config.yaml
num_attention_heads: 10
head_dim: 64
intermediate_size: 640
positions: "rope"
rope_fraction: 1.0
attn_scale: 0.125
bias: "qkv"
lr_mult_o: 0.724
beta1: 0.93
lr_head: 0.00642
warmup_steps: 200
schedule: "wsd"
MLP neurons of a small language model. Each row is named by its layer, matrix (gate and up: input weights) and neuron, and shows model dimensions 160-351. Each number is 500 + 40 x the weight over its row's rms, rounded and kept within 0 to 999. Numbers have three digits each. A neuron's up and down rows have the sign that makes its largest values positive.
After each neuron's rows, "fires in" lists the words (lower case) most often at its 100 highest values on Wikipedia text that the model never trained on.

L2.gate257:510520525483488529481443487545432540445516408463370497536444459515476564478504483505487570515393481546539471498449470574565490446499541448518483573470463522473457416484507526533530593453455460522506585531485486540509492470546491488435455535438506428517550480533525499476480488486499478500500497474462460517511466514522495514495524474427496440561529484503475440560501542480428525493488498513441535500510493502501494463520456500499513484505430466522477465510518507466525457553600526539415466454478417465543557523490446519580502553480449514541501462536509559593554531473534504476
L2.up257:528501508508477495458475408476487528561431516495451454534591440485483551513572562491566527556454446495412401521564482484463470462524440443432463519523494452520480479498541457476499535542493506472503584488518488474471504535496448457421525524448510463413497542511512515449506504546471566487453526496522571497511522489477488540521516401435473462552525534459527520513531430532507488634456529490539501503507463452513494617535536532509516472572514550527468530501531513501475565498512506545431516590495444462490540472544488444467463601515449491477459556546567489592561508434533505534
fires in: "it", "pandit", "he"

L2.gate33:487486496492409472466496456490467514597563534473504504469531555421489470575518472456495497447442552463544495523599528574588434526521455481430539491564418509527523493468509413487468503566576558458522503568467529485505543460434482495511458463534489495466456504497567478488480488472511459464461466490495508553495503550517399564485526546552552464475512507537544494524514501492599469522495453514525501489519521512548474511497438494512574519505459578478519486515528526580469592508464454465501496500543521455485527546502519498483392511524484535505484469475501489520501458519445515583
L2.up33:474544447490545510457544457479497565507497527499535461497451596482499497450473495519515522489537541515532493529521448568493473420526501473479524502477531482517492465492474444420520547497525505574456500462458445527527452483462544487514486549520459529464544545463504476483431400503497573589537480548566407485499462447476521499534532520484428494445471491505497507403479474471430465471500515541500523525556442519495502438512510512507454463573571470494520584504549504520512501524476552535450462521501437487491478541505589536514486495526592469464465512526548393489537523509611534509
fires in: "season", "year", "years", "seasons", "career"

L2.gate174:496429569533527543438479506506517533498506499488511460485505502571549504554420542509500450512524452533557464515455474505482551449560512473408484474547515587518496489495517481524530486524492555457547512437536545465567479501528499478544412534454569519515518499536455499468505574567496480625542395466486510502570488541483548484470436514516518460559516461519530517518516466561542505569493549428507495495528452496542533423487578528489527513482509521496526468495514491491551486502493549492512459543528492527583532471477420502495475520550457528482482482444491474509528511520509516524
L2.up174:510458545477428486403523487549513483506495464420484551499478482487466516432525499507478489554524483519512430480493494426546491462488536483594586505512546552460608506452434483482497453461458562449505444482545534510529491486448480527491466462567543510463512481587478520524484524482492436500507482553410518475464535559531541503442465443474551519497524492527494598510491509481518474464515568401470534484474502478507542577483557476424464550481530512500532485413527497442568542490506597450421483525526539428492515537503493497420521504483470451522500460466488485483516458485488461543
fires in: "first", "initially", "idea", "originally", "then"

L2.gate514:427542475452466503540528550455463506523557472479535437486537543462493426513506504519545561493494480465554546539540487491527519553450517489556432520481487530458491487537508561487517500507537563566501422467483513474440556466515469499511483532468483453547510480505584541594503530451442482501547534470456496516486428520451522441519487472560567434546514479525452438490535457458534502496523505490585534484523481515497534453491477478516529444504523454474494503498504470526521614435579510571478537543440533533529557522484546479508554552572598484520462616492546495523459568474447484517
L2.up514:535408471519533613461476525492538539539450537526578526479525493521500501471438492436562520480479495509431467471503480501462485485471472518556515507500445490490508425479453410504506456518486492472500507482440516491505471500537455567476503498511540477469533530554532422523509502507492486569550492554492470499530505488555523429505421549554579428502475506505596473548464560488504432505498468528502505471474501553446461468593542536475544605599466509507596513427543490435477504531522491531446485460481488553565503515525545523479461532581455464515470500482524476413422469466448437573
fires in: "with"

L2.gate414:477501458494490466513459541521584526514503507459582507554521544479534520562502536521428517519487505452466451564551502514478492535573470493543407431521447541503505524501553526456515484497541549521497514508452516556503523557545498479521549615510560488542492548482509488517480465555459479548578499438548478514539554493565470511447545442478522420518495471536476440483472472483481485513592427419520501471473483500513503508460463516495556461524520498575505564495505473470547496499444483574487523492468479448523422457465471572480486522500541487486502426506484489498443464470484511539
L2.up414:504418491505452486521519604477499532395458526493514501452484499485577515527474586486507494498432481475475459642596486567480474478593499495505467476538509478518514481502493485463494480504474492545450489506497491525442511532464492510495523509493561446525399445475505554557484511534502530492529463478517503555540520488503508462548515487544557485529607484420490494568472598525553611465525524498496491523575522483469512526447561448463462460437483532519486470432586499502547526477434579500564548501539545494461503495492525592528463504462522488548500471479509587537509458485526501505
fires in: "on", "made", "of", "ending", "ended"

L2.gate341:515487480467517487496498536463457518482511511487546485436553488404503452482381544475485492484514579524528467530518557541475545528512534565549534474534557422466506468524496423542503492515530475538544574540489509506430425489523516470520440554494513522507466554506488446525533490466365521475490466482448474541540520478551530528480556421498453477501457492541539495479454488458478509544537481495473557568423471505532469502509452518517529506425477545531531507585540498495523591476468487517480481519431503466479543558518475464558480513514475627526497473513556459440495458459437450456
L2.up341:553532570531526576531412568556523531429535590564550521518571495415515461466538516386535477497436535496525516540446474467468516526496450522563606509499530428467522493509476426519492484478538406442554484503462492497510575493546577441480403523489534508482477478552470516553487534484514552469460513465468486540454465493535480490501559535389490369510544489477523496524505494463487563561515508448527519512485421483510484575497520470470516505595517524497482519537454556504522463468526527436498461512513514427483588513491443543585521499475506440488480508427483506520492519454468498511
fires in: "the", "a"

L2.gate73:490576527458465470521442597528444506460600493490504539476499470549470470535507418479531522494475509477512593526557513623541535494491441487479510522436408579495523547502576459470500455534511484510583449477455508481479583520509480552527503480514532415533472607525494482490414468480537561493555408403465477530516498515549502517476469512475455493527550474436500533435512498519491455510541534508538533482501471487494488496541556475469467478572513450501483455501466523554520500511485491560496447527483464510498488499515527474423575498486516525435442460511466575494487545483481447465
L2.up73:359470422515501518550502516497497579522545423444486453521458491450526470470517416466493565537461493462499470463469489547506544511500433541548506560440519507512531513518530526551459535488458543506522550561454491457448463448496482484498525493524494469407516535458540519491515420478467477483523490513494486455482496501468512553486506474501534543471470492478572482487481540459444503502536449557467487616480524525472510525493472540495523470438549457511521460497524513479486495500449548484521554513525494517504484491516458534428525446567479544480529469473541480480433519531554498552
fires in: "made", "give", "make", "gave", "category", "on"

L2.gate8:473486510530491528524510547509496490436533509503486476474493492451532440372478440447526449446509438514488493521482574589547482433502456552537484461481487514539509489440471459507552478605447554528561518521519455533548465413515556531520438462518529556449555518472554504503456448507495515463476561502541439476476537507508542518469532401486516491508444477468461496526441572453473482538489422487534546517499582466478534523479456533446510508541464512551531520476454488509504542462565470428545490517457524484500502571578467528498447485521477513424564449495506482515585512546493492501
L2.up8:518501509545527533491506429474507444447532472548529519372520575492445547454512570553492530550445478480483434467517555484491537494507488476498468427490441455633481444493451519498531519496505561487537528471509448432520511512458497508495539486461531498532505533496525518521496494551474464476464536579561403439442509489521466519479510513476553455559474523495514544531512538488545543500477528527474465433473481475383467535523564491494529504477487498472588535443502463440554561506514456552524441454505511597469491474469421482483506469487539520528466557481499531516514492546557497552
fires in: "a", "18", "year", "17", "son", "hua"

L2.gate297:524570530539548500496505507525580520469556472466513478492507471534543504501488457482448527545516582513537511555444477566523554502581491576478507389553513484395490470442529564523519492498520535459511531524471583476504469565490492438515474505504564497540404445539453506503529445474511538546562500463507482480560488512546555549482564495471549488495505504471440532435440484479448548548489498559532590532601415509506390515511458502483512526546473469507457495480469531428460482454540457459463613494503514547528521458487465424427418482463522457502486484526450503539446479489506441435
L2.up297:515440545553484426504500526462555410490492543473509554436416500444558549451509500544463552497453462484498467438493451538443523522538518487568455587596456419515542491549564549484507609463495564471546433518468481538531454507531464511493521470459459531560471544473483502482460464528482503528505507593537518473428502591485394486512551547447583494568516523503439506451447493460492468510509501493521446539491502509520467537550465463511437478474510528538502518549469540535464532461475490529500511459554535487503493418501524516541441500449568420545502517477470449556524491618467509443
fires in: "n", "a", "up", "farm"

L2.gate585:579524535534544484580483521546432472440454530501478473480493500498520517504476506515489456463487410453385499490430512466513511560468406475550445488530557479548472476535438506505516498494545496519436530511569523489580501423497502482464506502512501496461549521517538537462507489567519487501503515500545474498495460601501471566520468479446578510475531494555525501450518520501518462428587478439463460471524560514446530589408509477514404539481481562505533532513503468521530460564531503462481500504438460497532513501460490496496473578541489512493501443489518491465485526514522509546
L2.up585:543491518521554438539457514476457478548502533520559494589468486501533565496529513538483546428446470501533407494487474462535507461570544484527539488492437549500450486560530514533517453468453528508483487602624442434463474494449543523459494504561455552514454469482478522469541505569550468417522523525458552469526570547602505590522533578480523465483559439564491504519523564560485497440483438422552430580445535544580466505555452474485516532562444489497507446473521499513513564526586521500484534445497439473551484532474459473495434526448488479500491499435528489535488469543480501453
fires in: "them", "him", "her", "order", "it", "emery"

L2.gate162:474461507488489491462617501561519498564501520450516478504503538471584473483457453502483494541476483516635518484491526525528542485549480481483505489486477443496497520447566558524557519551573486483483506501527470447487456505439544515510485515591522463474480526502496399515465471498487522459527513473478431514483461515498519537490529503494508496522542423428488490536499472494405505588487553537518480542559494478473491572539480561510508413420477455521471485521532535475465520444527488481491475384476472465492500461478487436524523495530484541494462454519432512457435403484478601507
L2.up162:442465449490454426434532537539476464441471404431412503513511434485484513459451539470526504457544514424549437505547546517505443483480528476545491463461474478529496550512521560542443555425517579475504483433481480493553517458491491463471533435547470403483501473468535449486554474487448502603469463566596425511489505477531518460545520539464559500539489504434553559545511520494541501503522510506520500464552560537540541562528528527531525502515495464546499515483459550502499525596494549459538542558516543479461474525499478483440512469472524500500472468499537506527473517486458535529
fires in: "w", "year", "tour", "that", "in", "season"

L2.gate579:419509545467474438458470539512470496438479538476531489406416496527459500476512454526534436530409538408424467479398459474455520461517491478576487472476445473476472598512536544441517473418499480536427512519485413534387510467495493447454511453516527503488505483503445479463470457545534509556555423532534545440611531516489531493434482464567511461534465483508501501410475480539510516507545518515455518522534504593540539508473470572493490426463444550546548488516408552513539490539500552467525497446562462537433531463488477507548498508450419445549544468543510547489565576513595528506
L2.up579:466458498524461460507562564457463438518580525463416522459533542487509482521520541505462529490552531567475512585445472581514488458499543499463442454491539517480461472551438464461522539476553542482434500578503492432521440557513465444502511472444505581559490490517526463487505539488501507479526504467473433500481476507528447485454529494552569548469472505571461477512504416446484466483496524439519567568473547520494496503486393544531467573522501518497522563496490590470486522525523498502546483442534530562444476456541485481536536512458458472442536501482539514493416584495506547540
fires in: "president", "minister", "coach", "governor", "member", "manager"

L2.gate39:551406552565499467564441548447523480421489520515489524559508544496510493522488459509506562506562505479567439483509525461517505503493482477483508520515491494469459481440480520500430465570529553554507386503534514459569467466542528590495452550464495552480535539466459488511532437566432491537393536419424494483497535487478474538553531487498523562510475483451558430570484526469446488492464511558491491463545564530472558453570459567487508509524501530510608489505483402435441515532499446484509493553476492484554511469526464503462462598491499450465462541501443487544492403485487465511
L2.up39:415489515596544554476540486469476497554541518434530512474531477495481478513508537443538509459530475473460496597501574473497532525538449486471502523537464533418465533462472478502535433533510531457475484454487528502509521490501527472451515465520519575524493451575504510557471573516486429472489533519489492537459408512466479518440496479509602440527504417542557508527462510493438508527516457483489486525529415433593467498476509538471453463496466512457490532561506569515547534547508554466511449498517492565422486522551504531521510551495521495504479520503475514556439473558597550508
fires in: "each", "other", "one", "part", "latter", "rest"